config.yaml
n_layer: 8
d_model: 256
n_head: 2
n_kv_head: 2
head_dim: 64
d_mlp: 1024
vocab_size: 2048
activation: "tanh_gelu"
norm: "layernorm"
norm_place: "pre"
norm_eps: 1e-05
positions: "learned"
qk_norm: false
attn_scale: 0.125
bias: "all"
tie_embeddings: true
parallel_block: false
init: "orth"
init_std_qkv: 0.049
init_std_o: 0.0123
init_std_up: 0.049
init_std_down: 0.0123
optimizer: "muon_variant"
lr: 0.0096
lr_mult_o: 3.0
beta1: 0.95
lr_head: 0.00473
grad_clip: 1.0
warmup_steps: 200
schedule: "wsd"
decay_fraction: 1.0
decay_shape: "cos"
final_lr_fraction: 0.05
batch_tokens: 32768
seq_len: 512
doc_mask: true
train_tokens: 230600000
steps: 7038
dataset: "wikipedia_en"
MLP neurons of a small language model. Each row is named by its layer, matrix (up: input weights) and neuron, and shows model dimensions 0-255. Each number is 128 + 24 x the weight over its row's rms, rounded and kept within 0 to 255. Numbers have three digits each.
After each neuron's rows, "fires on" lists the tokens most often at its 100 highest values on Wikipedia text that the model never trained on. A number after a token or word is its count.

L2.up399:119111102084121125123125151137116145141112110102105147152113129139096129158125105141141125161107155138139148096083115112093113129142132165125121135077098125117182126101123120124175184122151095129115132126138132138076131103173134098107155146128188194111141144131114153140137137150104129107143078119082179100121123151096159129122153127112109107153108109096142170104169125158129142115089147107148157138149141131138143123139154117141124142103149151123103124108137127147130118131124088107119164104132142152147119086127132091120133130161195116079152129112136102126127135110111132126093148089135098122152110135160159137091182178120120102176134163116134111145141100139134149110079149124139113142100085114133140155112153130123147097152057142093097125137188112148109167120153137
fires on: " that" 23, " but" 10, " she" 9, " he" 8, "t" 8

L2.up495:152117135134144121143152115106089132130120148154116120169164185086073137140078099106139107123136124118164160151115139103150116151151126116102151153101167139130149122159124114156193124139119099128153160149110126121147167158131112188089119095133091122106119109068139114127115125105118149134151182142149101157081131134133146130125130138122160103147135126146090114130149121097154127120131173116133108119110086117143135141129149098153178127116141099090122113169156127146126153121094138164138088156117120105098133134104105093112114093104175096096121145091134078096143138107172134132144129123155151134173118130141154129110113156154112114141129094104184137122120140109115112114111168144165181148113110150148136132092132125138101104151132112101095111147148123113142151168118063
fires on: "ction" 25, "tion" 14, "W" 9, "struction" 8, "way" 7, "ve" 5

L2.up988:141109133124120138109110089143153123125095150117083148153091106164142146139105089134133102139128127125168178116125141120215129114163114134135136133136119131099155125118098158148158091127133136105168144135110132181149115101143119133129109072159139129095091116138141118110106137124163156120124169141120152111125124150161102117104116132106178120138102140102065116157128096119122107084092121129134131111108128161127164124119118127110138143116110116063103118158180164107118136131180167129166109121152105135078113141118128127142115103164157128148100157134168125122110123117087106160159130097106170158133134145164143122115114141138163094126102132125147135115180136147154147105133150093144106107128094155087113105124128127113149137118154138107106047172127160143095105151106124
fires on: " A" 22, "hi" 22, "ā" 5, "á" 4, " Ya" 4

L2.up930:137153154123124100122129124147136096089148095160138133152127126116140099103175122156114144158128120130076101148087107185138139149162132151116138100162117148113143126102118138146115148155137123109098106153142095092136130097100148146099140163102147117117167138123083135147096125093145152074092099147154115153097114118154096136151135130159121150159145123127134156178088118136145140092147129074103147093161123125133151142082153109129110154123153077116102126133135163120135145133141132123125136161124156143144113158140140153134130139070129135067132118146148062136149133128166118108162125127158112108120112131098130147129117190118113140095122143095106153135147102159181109147136107109145118166120148168137134148173142100113135109133091096089155074138134136115141060102126105
fires on: "es" 24, " family" 11, "ea" 9, " from" 7

L2.up920:162133107160148115165174127105141152089187140078145118134138125140141139133155117112114133146173140153162089125130144123132150144123156115149139162135188172125156125114132130091105111097138121122149140132131111142131137106161132138134136133187117130146105173114115149166105148171119125124129131114155114125111169110153150130130131103078121145133124123100141137109183100105135130111113193129130138154108101094141156121120142079135121098124086144150096095100117123188115140149090128091146083114121117123153148106122127124118116095155123110103171159113147093115135105128113134102109107116071153117107139094113137146093091098101125152154102075128111134092125158138116138164117115123145165144139135104135083102175131108132157119093132152206142087108088136108125114139104114
fires on: "ly" 30, "ct" 10, "k" 9, "port" 6, "land" 5

L2.up931:125122121113104137136157137134118123115166115165169136126109148104131126130191102139130137110116125098208092141136115101113175140084129098135159153124134119099160136102081108129160136116140106092101142114127123138169135145087138131147103105135110157140102170105159098133154103105133121131120087136149126093137118138100091108140093162165110106126137125137148162122138124123076185107089098126109091129128166143100130083155135169113143127119129134144136115109110155147112142183074119152142119145113158131144124118116110151155114135113095110148167151124123139104132123138145131150139108171113123133130109177149119113131083134125131152122135143134128090091149101116109119132069103128159101124181153124123152136127090145131128151100130185177161164077158137083156118173148113
fires on: "i" 39, "li" 27, " Li" 16, "ci" 6, "pi" 4

L2.up202:091153124101129117105129152134151129127118129135113130110170174134118165131113158140083132113102132147128140138110141090099116120116090154149130163150135106118116174159136122156102136112122128130119140189136082078142133151112132152082125121101161189150136115137138127145139077129141156164112165180107115150146116149118120099156150118106179124120113149124104105104133150109110100140088131168126117104132154144191130156107165131127162100104133142118121125174112148139107126154114142104105149137118127163124149123149094167124134093112156115174128136136133095158089151128156130145117137161119135123116134130129138063157084113171112114108106108135185130081081105144131129154134123136123078152126122139157108122126133079111136134104117097111110183121108099071095098114143084
fires on: "s" 47, "ar" 16, "is" 8, "as" 8, "les" 6

L2.up460:113122136146113116130125118106125099124105136128152109124113155169138124103134077116143164090135167085115101129102148094171151114179129160069143114165122153147150182114112142185130164107136147118121107119103113118149130104178109156168119153093124094115185123140141102105128126110110125176097139114139184140130159098094145147126132123110146128080089114122150092156183086108140132140138105142101123157153143118108119146137159098133149105159145115084134110110121145113121134105124134103107126137162102119101097158125112149122125076085160123150121127157103133129138142142128162134089127150131125147137136170146153143141172126144151111092112116147134116121152088168138134114139139137086119134168151061138124174155121113116161130109152179133122129104117149180150118148102130
fires on: "ly" 41, " who" 26, " which" 11, "el" 7, "ally" 4

L2.up356:096116129121103128126175165128126120123164106138119125113119138127142096156128157141116109114146094115091114103155142170106137092121137132142098151142138152113138143133172154170111115140095116136135114141119101113151115139141095142128103162141135102148123100166135126119171098077112129166116136153098131141067117110131171154127105138173156103068141092126140137121128165125105117118094127117111129134104171096101146097107130149130152173118130124172121145136094176114134134076129093186106142102118144111152121149143188125115164090108108146105127138147128177131147117127096086089168127123135104146206140147130122156123092140137152099134174124156096141161131131135139070160112124117113131085121099140108146149148071087138125160141100108117126138096101130141122107140140143
fires on: "b" 16, "ab" 11, " of" 11, "ed" 8, "p" 7, "age" 7

L2.up743:148122170082116137116150132163048125142108168079065123154148102120174060096114156149128080151142145106145102151159149140154185184144121152137145089115123164093137137147149126112104143093137159102118159117130087127104127119124158140100097115148155157120123111106136082096152121116142172124140171131149094144119125121135101172140161090121119094124092120120097151082133133158109144125146152105136126124149149127108154141144116110121068103148106131156091094125141139131144154141126190152120123126131138138101123119123114147141135120146128142168164146130114111120148131132128125154078099155156135127126153137136166142133112102118147173137128098128093126112141112166116161079134129131143164128147107110140133153150092108102107130122148117125135105133131111109072115125092122
fires on: " Na" 20, "it" 13, " Ab" 12, "v" 10, "av" 6

L2.up52:159135118168093091162148159129124134142108170142134130195108140158145156111143135132151091123122108160114154121145151095136139137152148104155096153115113134161135125095119122149123123149117155121119099133135124095140098068112113108098109155150141109117114157123130118063170098138127164121131112116161151129128109130114120108143134106113118153081144115131067146093145110128152144147126144124171126137120153198093118149119134096121113161089134120136132095163126127108122161125139118166136138127101137110125128177140113176150094098105171118150115129084126131140150150102174141170142138144122133141128173119179138099123143140110080128128104151121118131147105131131161132066153164126111169087164170124139112165117138107132117154116152064137132124122176119109141070103132127
fires on: "," 63, "s" 8, "hi" 7, "vi" 5, "ba" 4

L2.up764:150097145100165107114150132086126148125124120104128106104143128131119117122090117135110121120161111150133137143114167108123101136128109106150165132117155121126164151126117119178097109115196159072135119094154096156135083123138125105098135157088100089112041117115142117157144158107138128143105092066148121145150130130180142155096169109147124163132151141139123146101154129134133115174112163109152130148173102131173093154148120110126122105098104114129118135139135085129081116176126116092128125130157104136096120127120140154147135128098120111158109161101135077131129128134164119143133047155109135151129102149133150113126164085163102154128136123140131138129107135112119095086096136143128150126154114141120145116156109205117122107129137117090118147124169150142133142129127128
fires on: ":" 18, " July" 10, " June" 10, "ub" 9, " October" 6

L2.up883:149141139155119092106141094111114089111138137143119129119121102123125106153140170153074110110129099143153121136114181160105129146132089132098099131127123144122096097091103093106149087120136124129100096101126137122098165105127119119112129155145152086131148128144130098149124140129131122111138122126139151131149129123135137137130104051174117141132126094130142154109111122128119132127050099127124102150076143110119109185171106129121136072098103150095111129154159139171125125118134151153169142104121134134146139132112135124111119126111115113125172127097123115139067173118113085168145095153120153096148132126149174125145156124154089119116141159126182155162103167124138153162123138204139140077152145115140098144131106113138139136111137170116140137098161091112178151105147110
fires on: " di" 38, "ur" 9, "w" 7, " Di" 7, "ri" 6

L2.up107:141143131093066136132116125134104146148108131099104151130157150150106104103132135163154115147122156101152145102129130188120184172116101129122153108129140117113143132112139104130140141165146109108134109173124171160162179100155088124103136147142110096135120125097108134161125142124113137121102084097128098131098149124134122130134071108127160113151159140144088128126152171135140167118098126100096108141151132132103163142086136135144134084127156092091075140130119130139097088067107171081160147110063111163154123135093143151154171127119151117117131132132130121143120093144135140132158131119103154121127164123137119144111128135117109131147146154108171147151129149173159137151152097153144065123121136109163119110096131136129134140135121065125094161092139135102100145164127121
fires on: "d" 21, "it" 11, "pt" 11, "press" 5, "ight" 4, "st" 4

L2.up557:134124125130163135093110140151111149101165177176100118133160110103163102127120095122143113122169153158157096132136158168141144126175129170104132098122081091088135142084090142115168126138121131125094119165156106113130116130151147144094111118123148126079098156111153150126152077144114137164105137112110092120090181087168115124131137133114136134103086188118166097134144147082156150096132160121056122112141158166157123097132108097130145135131088097121087121140159109112109126134161144113114178127135117131141102112134098147134145143108132080124168166154158148143126103124098135119111148137114117151191117169133114110126126141089109146108131168151116135133087116101125129134169140107153143119138149126142112152129161131134162148133120122132128145139103121118115135162100112
fires on: "Re" 19, "ga" 18, "da" 9, " Ka" 9, "q" 7, " Re" 7

L2.up135:074115109117125102119107176114131152139129128140144126156143106111075089157155131103146124114133121093138125158149171119091131139115105140120125103094120126071148137132087121108127169104103062128178125122105115120108071156106112166126131158108131145164074118090115147152146125101134091136142103119133125121160131112167145117179142135167105154133113144154141075121143107128120136134153158143117101097133140132138138104160123089114169175133129099164108164135116160118146151117081121130077128114144121133155138115118147129167134150109126141086124175119108140111079162095129148139120153134158109151150117133155154142151083147133113120151099127130171129099103133114116075074133128143119135140084124106128180139188090176137155135142131119128137147139138134146101132146127102
fires on: " be" 20, " main" 14, " re" 13, " work" 12, " co" 7

L2.up865:161158126140181157118101151112192120112130097088099150159116126094108101145133123143116134141102125138136159118113140099132149108147117142167127115100120124137157139116098107142111135120120149136146105163101085179124163154157129126129096101131165163107120134132115117095150111119138111162144146125157093154098112134065130150136118113112097142142113185065187128126141189116104126161109135147130137128121111143104159059157127116108178104129112119179143150153158129157085142096142104134099101106086139145134111122143145111129156136144124130133192137146092159140095136123156127151131115114101137110135135099130061084121092114110090124159117136130105136172138152154114124128123095147153116109114113111087150103110136111120148168174109134142120133148104146143102137108114125
fires on: "\n" 62, "D" 19, "J" 4, "R" 4

L2.up651:130125104135102110121113096104127147146129108127134118125116107140122150161116147104130109138165132148080147139175138161107135073115118108128173158108126165118133097155110113110111151091074141161120137141133117151104132112132143132138122128110134121131122135101119079095092124114147156100151139121120124123126127097148139145176122143036093123109137142128158166128124147169116129113099142110127085129124168126084103123127142116114169124138142118148132161100155137122094153141123145115100082139133149117106097136091069106160171125151141150131138189136079151112147112094128157113133144157152154127130125171127134120152138143149105155139099117179159115128146104114105135169122216138121156118117175125133076127114162077089156090142111121123118119123172110138137131156127090
fires on: "°" 21, " vote" 8, " player" 8, " politician" 7, " d" 6, " election" 5

L2.up385:151139165135143154140148155152125087098109094137140102100091082143113146136133122112103102171110109149106115111134178135115143136158128119137122084122141136092109135134101122112098187092168120105153081085096124131167102092131103143149090147072108151146057164117121118102130134139148122047155105144168173094143157116142108143120147130120156116135145130137177146130114156118141147102105180113171160135102152091126189139126109103148115145132119139114166169107146157145147125116153157147108104095161098145136142139171118124143174123112136169140122142101133142125158131134134137113145066146164106104121133103110128143140096126082112106170131122116143151127126143141166127083146103128136102130150134171136135105122113113106123113128114105120146124122142111099138124125142149
fires on: "tt" 24, "ev" 16, "al" 14, "em" 11, "ov" 6, "va" 6

L2.up580:107110155133122073123126170118134079118087140125144113134097105169151099141112119125170119154132104108148093151143139134102104109131128143129125149116134157142134131154200153118101111136086122159173147105113141167162150085126128131142150142099140142138101124127095169121150127131123141149136141076116165149103133155133150143124160117115173102122084109131132175129134145093127109112139141158122109115165116139089134103131161121106143119132134136111140188124136148072157091111134138100090077125128093142125110176146116162144107164112128161153103095115137072091132092169135136176154152126128167141138099124134167134145131164179158131148115133131104068137115163104191158118126139093121115121104145120147104128121146147130151120119136099125132102106134106087086156130142124
fires on: " Ar" 23, "r" 21, " b" 13, "ar" 11, " d" 10, "er" 6

L2.up787:102144161172156124107113110120168093133147109105124138126170131146104107096156093163124127117122158101152136151109081107100133108151155140130149122133141110123131147112132135045105125160114162144123146118098128135096142110156119150105169141146102142143143137181085133076122124136142131133147143110137098126107155136115136131166150130155120161178124108157058132153106134133118143094106135114116138165137151144136137115104110149179122107127101102099096127113119100133145081119128135136162118150133121114095129109119126103128147132116107140136138116086164080109120162090084138138129162093133139100103100110153150083159178139126160116110151134084159186126098180143118151127150142117146097133113123139120109137117128102110155107137141149092089127171124122100105139171133054
fires on: "o" 15, "duc" 14, "et" 10, "ition" 8, "press" 6, "ence" 6

L2.up941:125155121144085120127129166154146121121129112141148102117154104125111152090142119112157123102140131096140113127156116132118097151098126135170132106102124106124129112098105117142131130130120120130145136119135102154170114152181136121123138107138149118144128129119123135146119144072153081125160155187130117136108112134132107104110155142134085110137158105136112091162127053127128126124124121082100093157180136123144126170126092113132109136102115115136141133153153130124183139144112093129141146097148095099164127113126134126127133162152113084136125162077134083093178107106169128163163111157114134159137117110105129129100146120121113119120095105108073138146100131123126115082126169109124123120163145150160136150121147180173084177168134136107160124165180123186135079095088136
fires on: "ol" 40, "vol" 14, "x" 7, "n" 5, "I" 4